config.yaml
n_layer: 19
d_model: 256
n_head: 4
n_kv_head: 4
head_dim: 64
d_mlp: 704
vocab_size: 8192
activation: "geglu"
norm: "rmsnorm"
norm_place: "peri"
norm_eps: 1e-06
positions: "rope"
rope_base: 11400.0
rope_fraction: 1.0
qk_norm: false
attn_scale: 0.125
bias: "qkv"
tie_embeddings: true
parallel_block: false
extras: ["capped logits"]
init: "normal"
init_std_qkv: 0.0312
init_std_o: 0.00506
init_std_up: 0.0312
init_std_down: 0.00506
init_out_by_depth: true
optimizer: "adamw"
lr: 0.00138
beta1: 0.9
beta2: 0.95
weight_decay: 0.0
lr_head: 0.006
warmup_steps: 334
schedule: "wsd"
decay_fraction: 0.712
decay_shape: "linear"
final_lr_fraction: 0.0
batch_tokens: [32768, 65536, 131072]
seq_len: 512
doc_mask: true
train_tokens: 755800000
steps: 11378
dataset: "wikipedia_en"
MLP neurons of a small language model. Each row is named by its layer, matrix (down: output weights) and neuron, and shows model dimensions 0-255. Each number is 128 + 24 x the weight over its row's rms, rounded and kept within 0 to 255. Numbers have three digits each. A neuron's up and down rows have the sign that makes its largest values positive.
After each neuron's rows, "fires before" lists the tokens most often just after its 100 highest values on Wikipedia text that the model never trained on.

L13.down378:101105115082118093124152112144136107141138139124086183086118116161133135112113122102131124157087142145134107117138129146084080144127135172133097141163114134109188125101098137112103105115143094120133131137156058108167149147137070116135117118166160101136165112097086111121117160146152119131148141147140125127128132142132134098134164145106107135145144121080159124164110122179142143121094105135122161134173123167110135141149149152144165111145176115114140145092135099111144112087119061098153127118107119140100110133115153134111111132107128163116092132143120122124108146076082151124119135086175114128136142149127135136149149080097170147135107105111133167105135131112120128126115130092134135160155175136131132178111129119084111153136128150132130129132181081153145117088125090
fires before: "|", "\n"

L3.down231:120089122154144117092115159181137135133078144155135133145139119148117115099142126099106114113114113152127140119235112096151122134126133150125131089139129147143144142145130139119098173134137125131125141126133121116075126142116159134125143125156151121110056093138075137127093123131121140115122131126096114151111168144102143159122108172104128124144125159103127119162120133134117132188105122152145149135117127120117129130097124133124143188079107150105106134141125086111126120123072131126142105115130144145146137125108128167114165157110109137141107117131074141127127166138110133121164104149076138174096097130120130152134149158139148126130156104131166108123158175113155136130190085137134095167135117129168190122125108160178091144153116145092131107152109159138103100163139091
fires before: " ", "F", "|"

L16.down469:139090154109137134113103127115152111083121152150140139112131089148144131147126132178210106143126140165132134127136138142148168146113123150103149170138138149126163148158147094141130119167100123116095116178153167091093095121088159148159155093094104165130141113145143133151151144077145156152117129144076130111123115086149120100092077121109127100115112146124123114157123145097129144102197136090107137123135130171145118096126148088164110109121120134117142128101129087162091156118128117105167088126133144131159122134138146138115123155109122143117146108122129098156098138133141151115119116171121128156091120102105140137132099116127083103147095122155134088149130149133160124136105123165142174117171128138113118085165137132123078140130109134129067132140112181152169128133124157
fires before: "-", "\n", "vers"

L3.down409:146125122139134124113121118128132111100126155151108114119140141126133146150122104128108129101134155119112091120255152139112113115112137121111107143148134151113138173135132159121110108117101142102112120147101107126138125156134129150146120147166132140142126125132076113144109120144124129130136120118095130124118136148124127150094162146043134110163135103154113105112092128145066160105138048121130123133125158095103115131125121133125126099070112119093156155129098097141126119120130125133155106117169151098158105101126145126145109130148136120118128173098099134133134154162123128126122127139099104166104154125119174091142128119104160151097151094156135115128113151115156127116153142112121136146137173103199155104103133125093090129137115116143139068110117105118119119070132082
fires before: " ", "\n"

L6.down575:135153117193145101053169088107146111110158145135134137131107102123150125099121135097114115162119138135150124119127145113121087127152167188148151126144158085164137120136122127162112177111137114139128186093095128129172140129107152115127081131131176097051123151162142115075084143098142156153152117155170104154138104127133159133135110141116126112153093086147149121183140119117082151145102106115138137115158123109124165126103119108123136136112104130129161129083139116133119156105122108102105103103119132129147110122144140135139155203136131138157126101150127092158129128152132140105111149081118122112132100123148124125122153133118136148154109107133139147127093118172137093121134125102095129149126150133161151139123123131162149170094106130097107091148113166105134121147074122
fires before: "-", "N", "E", "\n"

L14.down7:085117139136102150138117129127132124143119151137100130115106084110131106182152120130160137119116125111112112084142094128166164134133132136110107136147131133148137211143121108117085104158169091130146149145097160119139104150117133126111124068106137151148133145129144156131135105105102110154122075101150114112120146110106142129095129155165123111156131157121108148132112156159135154083129131145164107101138078147143139139164107140142113108077106142137183148093133112186071115139125076145134088169136099151118142142113123151173145163084078138151130133118114146144139151102102138093140144113160136114112154116110122115165139128150147126133134180170143152109119155167093066126130142121155101168144155117150136151113131068133101109118121099119086117118133136134107152146102128
fires before: "-", "|", "final", "\n"

L5.down231:109147137128151164142106146120108136109167132150109199107127133135166081142144132173087135079108126142126134175154129113114149120128156101140076098125146119156131091110115145138148133133134140114117092138113123143122085162148154137138104154142140128107133137150151077127137167142113168127149160127114138130182126115105174119096123064128133133109120111140200147142158134173069089153115120112117129102148120129173126139126116134140135128107186125136127123147111099120137111123104109161157144097101093153129124087125107151148156083076140161129103139169134139166119123175113149113074154098128125154149120136172163146192116122133141127137144107129114099126138164138121175127095137089106111119140137131078157163123158140151134141117109113153141131136141121104137130115097117
fires before: "0", "1", "2", " |", "."

L11.down411:145085096100136133123121099152134119097160095105102137115148149131158128167177136123118137093136160122145077120153136145095113100137112134141115138116018157176112163118185106077144111107143127111128207146100106142152106126134143089137106158134139127116110101119136104143171112114155135156185111133118106104112125111121103118100142149118088155140162115121223109113145101141101112119104123149126134115104151111126103121090091144108129138085111131119096128105141122117158147127138101128117120118135113138131120095155110104108137124140130106119119116135075139123109145132136160147132130153182111136129123131138148037106129120088168108142132121100145085131090105109145144113133124138163129123109129141147148103117122132126148150123159125146140115121129137096133130095117159
fires before: " ", "1", "2", "0", "4", "3"

L2.down560:181115159066139117137131126121112141155111133160161119154133158158124127157172172177083132106114174126118091106096156147105128079133134133174092178094097152165102138142126141095149113114147128129134120134156096119134141136154112141163140083155141138119119124142140162149110115145109096096073119135122104099133084127113110127104163105160145121150140127120128127161146110101118139133120106130127163138124191140126142177186146159071115158127136101100130116128080110138155118123125159183137108128133107099101155124129125155115124080089153149160117127114135133113113120114090123115150116109156124178121100117151150093097100132139122098104140182146122151119140124125108133129089114120102156167089095113115091107126120094109152122131169130106159125119122110089128102139148122
fires before: "N", "E", "3", "4", "5", "2"

L5.down43:166148114083120134166115155112145154087118107117161124160156108126100142125106109116134163106140076123138151124182162146147120100115119148128138126107126146156141133111121139142141093131150128128059122102114101100152116094143154117113109154144072107142123133176114121132106135128134121144169128126137106110122125133130091075151135140128098114107131125119139120144162102078186072124120156157099154125142086168114129154143114104136155130135123109080113160152122138084099124136134085143169166122107158160118139108119129130114101126133033125143116110104109113115140113088142128097139096107088130056118131114151100113129131113125091123097117136120147118122119157096141157112124152115138100116132194127096157140116154167136159134102134154100121124149112181151129123092138142
fires before: " |", ".", ",", "p", "6", "0"

L11.down221:135099132143157147141147115101149152114126102119129148123160129107140119154120127108127105127102151146118107125133122139094115108161094132128129164126022131145093145136166112121142132114144150119143209132120120156108121154144101119150170134123110149136148147149136109149142148124140126141172126123128079127124098137121137130128141143158127128125178135109255134146165125110119116145100123149138142135144145100118111115092101126113109117099095111099113144120164118131126138140138101146104123127114119135106129102144117147103130120119133117122078135118067133103124149133164137151110136144177099163130107117156128004114118134106137125120140116133158124167092123127106123135111089125136164106115123129131143110153112124112126164143168148133139110126155127107147131106109177
fires before: "3", "6", "9", "5", "4", "2"

L3.down597:117135148161172130169122130107082171113126095147130164075117121153132091115134092102142115103126107124138111155071102150114125159152131156178106120082144117110163144164121138140110110168145095130129156082141123139118128147136125139115128126167117111126085122125066108168111137072121160077115114103128173116103136130132151125153100159114124129118117095134153179167155130122106137122106147156066159140131102107078156123130158130133137142120158101145135130130137065146129133148111097118156142122125125123120130151126126121154133133095162143097082116171131161173125104102127147108114128141167127173101142144136163108145136144141136154109164182105127098111094132157162164126138133129153122107086142163104128130125183149133153095136099116110131105137143084118107151125140138
fires before: "0", " |", "5", "4", "9", "8"

L9.down444:126098106112119125167074109171167113195126138126105117171102136136116150148170126174172165127162089123160110132154093165167131135108130123151147119139101104123152143142112125154110131111107148130080128134156122125142108165145116136121179128098174101121136129113127131105145161105123106141110135115144144131108112114136124090168109152112135118097127135177135104133138159092096140143137134132079129115158122142075127114104158096162090146135142098123106115087105188138135138097094143115121115145138124140136090144136163135139137137115079155107098127139084159144146143082145098093086103151158163083140145166132137086139147065112093129131143119141144138114139157106172110118094110128103118108137186123111151110126128152171115126161110146150115145125131110139132133161095138
fires before: " |", "\n", " UTC", "tri", "+", " /"

L16.down514:048143123146140110168166146108134114168128136122086163147114109128126148114142160168116134152101125148110137106129095115112106151135152127092128129133104135116115092136115126130093150144145147117139114140116134102135121100153105132151114132117146153149143138114163158120132120102173080138138136105115109130116162152094103126137134173147133138103121109107109116158072093150154146125090172135151087146143149114111099112121137119152113146000147154118137136125098157095117129075121104136101108135133096148168133132107125095133137153153124138158177135114137104154115122151113155153117116117129157142165140140152148102143132114130138094131115125149135144160143094119101133152106143142143152171145134141117136153136127127130073116146143118141118155170155156149122128157176137
fires before: ".", " in", ",", " on", " and", " at"

L14.down6:144155135100149099130093121109101152121152110084125135110106107134149104150139118154186112187131090143157129074136107101135128113124125152054126152135125140105135163135164175126048135096103132149145148112109122146113066158123115138134114104112144131145135153131128145154145150082118068075127104164130141124185145155135070131112134158126108106115148146136142136137140155143155094107136107147156095155155085145107132117172135082150135121097103143106100160117099105169152126129145125116163111165110111109109134158162134131137156169103152096149091145121131114153142159146133141130123149139147115133105132123088162174083144146135131103139126141125111085151150124121102116148150144106130129154115146118130102138129151116105141137151114084153124143113142141099108149094097157
fires before: "-", "\n", " "

L5.down106:146139146124112160149143087129107128147167147112133113160123120121141130183160180133120127108157152122146109157134151126154078086167122095071158118095139121118079130112117098124086145139110102130132092134153127138123130160132120140150124146125122105127119151131118136145117157111149084114185133160160123121126130138154154120112110165156084138097175147145173130090119120154094151126082134099145083168164102155145156113109150101109088134127103135134128093146140134164179118139165128144102111170115102127142110154119094128098102091117108180149145090130145178117145138131146135111148123136115138163100119126132080156080101154096104110166146105149175157066126103144168115137116129133127114149142113142113137087146131119146122122131142108145126085096137106157121130102147094
fires before: "4", "3", "1", "5", "0", "2"

L3.down96:183117133144112146084113097121125099100127129126093143149142133118135148154137090134111133111123158128118131112255133098151135070106117138134113100121122125099166127120149092084113132129116155159126152099128123116160155165141139119159115143161120155135126100129108079124120131128133195137106153149130117136112177139149137166137123119051085122120083085133151139123190151160118133138139127098134110157120150145129113125123177116128096105110141152109127134146108054094131117110122151120129125128119136135170078122143164144148151164127152096134117130123146100140163115134124136127148137126078144145108111120147116161142122104148101157153140095133165155139167170125161132093151146140148152121158130119136115139121133145136107116105110137119118127115101119093153150151135109
fires before: " ", "\n", " −"

L3.down651:156163137154141101115095131141113111127097112100078109136135117155120171138119131092133128114134154115126142131253160116099138105121085104111112141116110133102123152141144164132118128147120158164118094133113102132138113120094164145144049119171148118131147132122069125107117117152161148155142115141113127134110109132129110147099129182099098098160148099107127104136078123129073143149115103119117161119138122130117144151169127118142176130068095123102131131092106113159113138134111110088110111147133138126165127073127175147147130147100158109137121134088138128102097142148124111126147123126102146169140116109135146134147153129107142123116158113147129099140161131116120133095116146112120130151127159112175156122143146110139088111166083103125166095124123120113101132116157082
fires before: " ", "\n"

L11.down659:105139136126168148167117093092177112126163121126136092168106143166128098154123113134070130140140113116094169115142108140117092131100140089153167104110064128108148159118149094124130104147135087132128184125128135134106090126155163096163140099128137145134103154150088104096129094103114115158145095123135146139117127150088161157102123139108114125099140123146209143129148124140097161144127166124095148098111148147113120148102101150141124105155145117136130141109126169116142164135140110173082103122095117104117145117128114118109152153094083140134140145138119154074143096122083125141120105188096131130148110113152162080142112154107138111138092094123134120110129118142141145143075115109133135131110094139142132111121129093139139157121114122109144067157164149129126097126096146
fires before: "0", "1", "2", "3", " |", "4"

L13.down703:064132116117084130143079094156135138108106145052170081096082150096112118148130129168123097165130106116117113098096119110134119129132186118140139112113093094132099154104120152113160146124116102121193168114131096156113117120152127125114139120140113125150119159113118086134153145125156136128117200129176148128119148136088120157131122134101128098152146122131099143112164164113131107141108108139114140092136133154089115084144102121151133150162136136113151157153094165167155104171131084104139149119138113149130100164104132111100121145137168166156128093112129152139139124137151159096148141139134145136116131133076115123118109106106119125125123137133166208122136116113110113123106156120140125134110152125142141141156128107128153173076122155122143109103188139130103149128136132
fires before: " ", " |", "2", "9", "5"

L3.down162:118161115123114118174115166151123097139129129153137138078143127094146105126104063131166122124110150110150120138050144140116112141080117118105151139126135188158120132081159128142139090150152152116111109135138098069108123117131118161107115145145106148138143147156124125107149112130117107109099117089126121130137121110148126108141139104111121130171116110082111102151129128087150114125180148084091132110135124114077141131130119064132125090105112157119129115185144124125100136077140118149129150141135100142087141150173134100104124160151144130132167119118144139154162125116164132120103141140213144111092132136166128121130090109097115111102148095146090097134139155087120137125122156143103140069107166143143131126146118149110125144085136103173120143127136158143115130149145144
fires before: " |", ".", "0", "-"

L5.down660:131127095149113115103120142097115115119110153150154098102152156124142127113096125132138134151140091139126088162113101121181123099129144135158163083139122074179118128104114133152130132123104139148102168115127109130132163152097159143141076184138134109101137126156150131073076153105137101156117102074160116121123119109142146115181103125136116134093101097101171116149126143144113090145087094096126130100130129082120131123115117129118123129161142118170112130134135121142110133131132121111141099137131126108141106188138129136099108136168137139109136174134106098173122130179133118113130119095112113157154132112136084180084156096129093157133124073168184119151136093146110105136125117131140148139141155145168168171136150121103147146105106151120111076119145130170151142105142147
fires before: "-", "\n", "|", "="

L4.down525:118139131084137066151111164126119161153109089158175163126122165112161077087097132073167101113152123169112127118121134145160116105147142117150110116166146100142146149126083148146150103120161103112101191114111162138151124100154119136068108130134119143139099097149117121140089130117148095118153087110189159126165134161147131089145130096145158124114137154129124150133130132111169082141105118134071115134131151108097136118112134169086087139171120116105126084111097138128107134135117136099132134112124127165161094099105097117159143091121149118111164132125139126122127137061118144119148130116129134108144128165133100120103138127136094136106132130132132112097095153175136131133110124139154122117158121137114091144124152080076122121105110115134169107111120128122118150117174115
fires before: " |", ")", " (", "8", "1", "4"

L15.down514:143064128125121105113190108092161105121129138120119136104174085125122101130125126142130149108136106175137115121144196147151147148103107128163129175123146142195158140120136136113111155148139177132111123183118083077108130124151144105101125103102134112161133149124128131135116118139115132112120109134117132161103129153126118113126112158123146150186092124081117161123112145095149151139105128120117160133173118097102122139117161108098097104070064140146122147097118122180112109120148132119150138160145151075163170137116100125148119123120130139124104133104150107144131111106146127159145105116152096133176133117125120113150169122128084105130116123154134144136118124088116131104106121077131125159116154150084115143160137123099128136068121159135124119161123164195120123148137134
fires before: " |", ",", "–", ")", ")."

L2.down403:116160112124150114103124121140091165151122084114146132146110115124105101111120145148133168163145111150138152116138105093147130132121127100014139119122142121147140120116110120118110133148164115134138128088133120138125160109135151100129115099102139123134137170132151148105111163087112149095137114123131154134134120135103145109120119144136132130109094129099108130145160160134128104156133177129128178111106118168136134116122134131102112196163138172127105066133132123116118116148120155138117134116095088113126150130127143152112110153105225146162110060172149135128144119119148134109139127127144139072148107127131117171127160180110087159167132156116131108096151133125087135161130131139101148113124092123127097126126128136171157111115168087088130167141147145143127129178146149
fires before: "|", "\n", "-"

L14.down321:103128137114137125131118155135149125171097124127169126150159106129143160120142137120108100137121113112143154149137157102158127096155154136148137141183143128127119121099126117094105131111144140111150121095172130118119164125102099120120116082124149111093121155136124136143108144152100081174106139115099115132125169118130126076190121142136108139103070123147132139138131132134105133111159072139092141097154152191145148151120130099122102131107157136105156137131124168142086135114139128092152104143097108131155146152131080094111125148115134135096124125107121137111096141152090110090115117159137125136123125153148190124073161181170138152118102116140137130142140147141120145173096135127163118172092192138141141151101137143074130169118161169110145151092144171138115073124098129
fires before: " |", ")", ".", "'", "5"

L12.down211:108140144130083111151093082136117119139100131118115137105135169096160118081137110090139103130130115097136157114135117145205126115148164136125119103107086119165132158129131096089167145140103158157145133115112145099102119149136134112102151165151154134119113158170175097095136121110120130117118143136122127104113132148143133180113126117102143173152129133135112137126125154145158147133127147124140131146121127120116127077126103125163136148146114073116091184114113177146136114082122113072092137117088144138126085150123084083115109099143116126081160164164131133135146141133176126131150123107117158088116111129084113127152133100108160170121126188122177166145165143115123146080092131139109142129103105154137147140130124120130128137139101137136098129069103157146152088113120138
fires before: " |", " on", "\n", " "

L12.down180:141088144146122145145110119114137134122124171125104122136142131126112123113137134137128122138128140128185144144119108102140129139127133120255156125136143151112112133105113052114109116139126126154127126145125114139136101142094197137110104158147108139119127139107122134130113132152122133127127126108132137092117083111152107126121141159145143115126154137110120125142073118120114149108161128170141123139134146134151143116106117141120095120084138129138162129079091253137082109142134128111155131128148164142099131154109136115098112115148128097067117133135096123133102222120143117142108147123174149155122147145112174109139164135131133109154124122106112132138096116141145120128111109120143162120144091120156127135151112130121124144149145160122141130143115109139139087125141145
fires before: " ", "9", " |", "0", " Celtic", "–"

L2.down483:155143124120145125178102140122189145138143120130206171118167148102124130123155133121107112145122104132111160093153097143123100104062102124098115126105146136126127092099093124144154118121105163115131119115118109115139111091116124144119145135086101130129109150124168096132114134098140144156103132171109109137149151104127090124128164115109172159146105119131146112119153124093171109140108120121140152131131112153123132100163138146137160123120081141109112149119132116082131196116160112124157139092089135196104106100111097114149080127087180156119120119092097135089150170104119092119148140118137120087134128154132159106139137113095136107150123091116112121162118150124153164137127126117089120096128159134120081118109140163089124130097145126127184114151144154100105147141117166
fires before: " |", "5", "4", "6"

L13.down563:172156122084131121131095102164106136079130153108141149107118130112102122125151117128105123119092113106110097131140178114141096117077120133100153117155114104111107123114135139082083101124144070103153106145104074139135129193099127140120101107147145120093103165093128143125120149113118085114127107126107125099144157145110172112155138127153124132134131147153145151125076137101165143103144105142129142085152086106158129141153097111148171121136145129084124157140153103145139107123169141078109144097138144125113158101146091114104132124144150156124111156153078149127110175111132102096171130079167136174144103141115131117107122135120130114118097096157144154129111142114102148132138127102147130082106165120140132158144106169165089167108135113135148120090105140142168165144097134
fires before: "\n", "-", "|", "–", " −", "2"

L4.down611:120103109122160119139141130127156165119151149136124125124100145155136106130097104107093147182128112090156087150134118151144106099145123137098113143133115110119152113103166142127133107138092134088148145118116095189136120132120139158155107095145137106114104082171083149105098104164107107152087177162164108146117133120116134138152129102185089109104156121114129135154153141105123079144119122120121170123138127122116125128106074152081105136194152140155138131092133108115103139118196142155082148126134126108148124068133127196163100112145172148130087112169164120123150153124129114133160104171111136102130132170178139130150112150148124148121172110088129135132155122150146103128156125112163098110112135131147159126154134135127126138136122107136113090122131139095100110098133137
fires before: "0", "1", "2", "4", "6", "3"

L4.down330:100126156187100122128156137138114137101134136117141119112136130170138096136133154144145152165107069152168115107139153104109142100111147151170153133111154109129137156114141107149116155108109143149122150130091113117127109165112131149108151143135152116083109148104144128092116114099101157079122130092153147099149134124137148099159105133134123136111106095129102147168114123121107118188118087099112162121138100135117127122097208135093121146079137120111126133118075121170145155116154125123119111085104117114135148148143126124145139164118149119158107106132159128170116140147125113107111168068109146105150139096110090121107160147145180110180107088152157123139115131140118127144166141164143124162109145126157145130141099103137140198131123140134095133169086132091142099144092087
fires before: "-", "\n", "|", "ak"

L3.down92:101135128177107116161117126123144143160107140127140097141161107181141125134129125157117142149122118124145112131104166100143144103120159138135176130102145116140165152149082142155110082124141121146101108095140103107166147125095137157123125089169131131089195109098149140083093126104121114143159101112144150153140128118101093099114164127149115138113143127126104179190120136118094125163095115135123128157097133160146127141111135125151118168089155102120137141118083174151135162103108114157110125169109061128144179139173174115113141145104134132162135102134106084126155126125115136124100136126156135105153181097112106136109166115141188146148129152115168116075136116137105119123134154151110140117148145156156161139122094106129142117140144143149135123158154126142159116145080154
fires before: "-", "\n", "=", " "

L14.down240:153135171106100119150117146079123142095164128140138142157126157113124089133083154140110144133134108128134104098147132138134094116151147092076128118118141119125126145090115131130102116168121134112143129098142138128142124098134119135125129124080122137097134131091122160107117097137099090139114106173133098093087110150113165131100169107120086106083124154103143158115124131149080121087139125126126089147168107132116188062136137120108141147137145113140128108106137134152117144136140103155095088146132109117132138135110137126165061136127145150123142099112125157097117122095097086128125110164139191099138161101145111148093139108166115104114149121095132131094128110120161123057151119131077096115124185145140188136086144141151152101150124102142126160146144171134106105132139111
fires before: "0"

L16.down232:121148101133128115163127122139117120123147113140130154161098122144131106131163171194078151152158081166130093134105143088165129135135139159145138118140115152151144139088144132162081126127117134173119125150147117085124111150098091134095086148081110167119151130110111164114144166143164148113101095116130167160123202146102118126149085137165158128149095138090127165173110139167104103130137092141149176112151170151134106135105124119087102150051126131125149155101111182148098116089099107130143096103129125124127109141116138135124106126134089144128128131104147131154086124111112116120114123104138102140128117157145125126161140145129131121082155141106122098147132125118146141137082128106106098145150134084090122152142113155121123079139159174149120122137113137134122103147119144
fires before: "–", ".", " |", " and"

L13.down77:155176145108110072076159119146157123128198136120131139089080153142138119166153155141124167146101132132085127160166110085158069116120120136121159129086128104132152131134147125154135157134131123119157085136080109107114132155115107153095117113101175169137093127097115124120116122137139123140106168140097161116125134088108152099131122112083140125212154100090117100125176167120095104145128076124166149125154119105157138139106131138123146140078134117125143138120102129130121139123145150087112150110131149131130131130145123125117118161133098115130079128157108096154113149150151184165139139153121120154123124139107136156155101142132111140149167152109100157152131111179111113147122140135119137155093141105172132144089134110126101118104090100128094096107127127118135125136125133
fires before: "-", "\n", " ", "|", " and"

L4.down669:160140113071144108142164139114090118094103159144134109142129130111079133134115143130075151135132135128129106106119109168151104166178189137121129103104114134099145110107114081097119132117077130116115162130099140146105134139121125104133084088062128132120136176142127109156140147147124085130168120130117147115141098145119134108141120114150115079130090141133122135094117154130115134102087136154142117181128145118129118159125172146134100126174178101159133147112149093102146100136145095116144124139143093093111150096116108140174081100114118123141095130127120098122124096119092131139158159129100139166126178099111106140155143156150134130153132147112113150103133107147172140096094120116111130160147161114114148130146138092115167083157151121094123131127157082175106122127077116
fires before: "4", "1", "0", "3", "2", "5"

L6.down135:123173088106094156091157110159139110077078139146112100099119082109113111126171129129112119158136141169071112128136116107108124127122150113189124132139162151137140146111125163100090100140134130124135125105158179141115173131131164133140131158159126142122149122122112127136135138148151121122138116175115076108119141111121139131123113124137133147129146113154115161142130127151121153096120120126159133151109121141132143117148150078108135129181120140136174073136108161134116142146121171158131161195130099119108226139180143166118131139130125111145090148127124184119142120107133119033127111134115113141134119116138154118139102124167147115105135107122112156142166140133130120149154148128181109122080113087131147124130126120121117084149125135153103111128113130137160159145127114
fires before: "==", " and", " ==", " life", " of", "s"

L2.down355:125122166123132103134095118141132100174087159066125133141096085173127086144102108118145156126147091153180099122118120100148152128102137103108117089108102098134186157131106147123084130128167119088121127132115123130146112096104163096128080099093140149133176116112150136106153127081118120104126139146150120159103159162100143120127087161110091121120119129107127114176157138145102091153101167105131160158145125123084163124089099129143128165110139135140135130158148137133151142125134115134131114123155113109154132076128170123139117184123182130139093113133110133139186170140152117091095167132108114136159123110133128158154162159117152163122071103117131116119122134157136133133143148132120138118172129107150115119163102109130144141145111122056126147126128123124105110117142133
fires before: "|", "\n"

L2.down469:140101119068164123125105155131126125091093156131105139130121112157113150126152126143104109114131123123139116099104160156118144143158147111163105115141153114080121177176122123136147137110115106113132124142161143116105118139117111128160155132150119137110125140149148088134128087126139154128195109101131099102136092096106119105104139172086087102155133122130147130130105104116102146096115103124139121108113149105128139132146131135116112151071132129077154153132106150170191116088116119116112112137168108150111114129138117115102128146136169108143121126095100082127100121134160112135080109100096123152136144140108156084120079085196144146113115107156151115114074185113181166150114136156088143151131125122111163098134173125118141116188097126125120111138103106103156147099127127
fires before: " ", "\n", " −"

L13.down495:119134125145122104119096129125087132127141108133128145144092149100146142183122167148097157168148164147162087132125114126115107110184109160084130131131114138130101120160097161142178102106164121098106104141114115110093100095105147153131128107122116124163152131145164085139126130155117139172186122126101124154142110111119150156083130147131109095145132112115095136147163126075111135160130122093117123139187143121173084155156141155103094134112141093125140128116113104113133123104150165150159128143127090170082127128115104105144132131160114151149129088122125162110131127122129113172115114165133133088155094132116153131075158081145120142124133169137110127141151119113118150181137044127125143164119084131128131141122112119146141150126152108138113104103172093131140084136113136
fires before: "2", "3", "0", "E", "4", " |"

L16.down521:119145148150094114151111126157162111132128132165156102159108127155085160105148161153136112144138127121128151108093138129135157174138124115091147154121165114142108116092119104142139148144093144131136153119154149108149119154150121143108126099124130118130127133063122109131134139127131146171141141105106106149122107104126140102117122144120137162112165150085145130118126135133105127144163141145160109142130159140166106100156116101115104085005168098120139137095140160112073164132097156186122127140110114147134146112082107106120122123140115165100106112107129115125092096138114137167123131141161134119140116124084144152136181137129145109100119085147121134150082149156112124135132137094103116209084150119114144134107121151181176111140135152143161143155116129141109102137135126
fires before: " ", " |", ".", "\n", " (", " as"

L12.down469:159151114065108136086127103114158119125138153118124115144110146159084122139127087115111146109116135140107143119138172105182102123106131126146128108124149124135138106106119105092130148189120158062114172084134124090113156082148135120123119154123149109139153142142122104128122100147088129121118126115147087124117122150159133100101140146109145139163128126082141125121118069132137152108147141094114101136141080136137141134115165100123119110104179149131122123065152137181149152143140132140160091150144137083091161145137049125101113120119121113145085121099119116169128131118122122124150146136158138145089106107130145160110134120092127121148134112108103172161133143183105149079151158101102132107099177129111131110124097097146147136130161090149152176108144111141106124144127120
fires before: "1", "0", "2", "3", "5", "4"

L12.down418:135136132126121129138137104105147070112118107107109144171066135121101101146188150108097080097148117125129145132137122127142137171119121130209129169151117172110128153106164116128093122133131137165111126145155110120107140161110084120131138139133146107133114144124118103111150143132150133106176147128114131085131149103140149149114151171151156138122096130112114148128154129108154147113141130077145172167156113101142147135153119111141130117137124124084157132120135217102150123144147113134150141134109142122119117129156144120102153108157165113156100191108083134150103151129129117115130159116160121162109123148107133107087156151096117120123089108115166139163136128099167120134105204187165125104120112078121129141148105143155155139137157149108111141090099138129127122151134123
fires before: "-", "\n"

L14.down49:109105135125107105156142109136126109104115171110119136126142125155121092123120115146103118140178119135155092100124093131124114121086094156156150117118119175108136105122153141148123150150148124130129088098140147157101157146096128126164113133131129104140127111159102176141169102095144124081130128087159129125119100094105149110158164128089124132105113128152141096146102128084177175101120153109138093159155139193162103153130101095054159136197160093154135124122122108128104146128102131137141149117130149115137167152146138134142149108074113124120123176149166165169137151116118142102137093096153142143098148144139081167127091152140109122116152135131108145127162104133085156108141141121179134134152068116136149099145113125121137140109152111128102137125106092120093117115132133
fires before: "s", " of", "0", "ing"

L4.down11:099112153147151123099171111158126151149191115127146129172124151135149159125110139153100101143081092124145107109135121184141089096160154139176108140143149181150154162105114120102148124107120099141125128111127117099142098085116171119098139124113106096133155155125105129141121138122114157110112135136093193133103083141100096132139149123134096137109111129153162140131109170139111117120130142179148098109118120134129146080171148205144110122125157101116123147140102148159106151145130115137155130108134162106149132113123137133137089131082145130138110108086131132130144139151107079145174123055132170113185141100145120135132156120161135148141133130136077140114132123108161078111136113139139128159113127115116154109127104134134146137127112079118124145202135101132130117149127136
fires before: "0", "4", "5", "7", "1"

L15.down580:112122164133119104132091131109120097149162151132125156131136172154109129174120141131112147114173120146161112123152134129149136134160143133179135137130079136107114157110117133119138148110095140112130145160125157133133120116154091141156118138129153119164152140126131104128106148166125142145152150125105095130105095103137141119130124161137110161108167099172123125130185115111123117136123127127106076163131122126140122149156173115038119118111142132138118153134119112086164125154142164161091123136140123140089165146151109130132104107124102122117145155144135125120141138102126152148223150139144193154129103141106110199063063105095107110151143129121157120093134132162118158144150093127118120147131092151143166118136150113106086157140150119090151147119153105109108123138135093
fires before: "3", "2", "5", "0", "4", "1"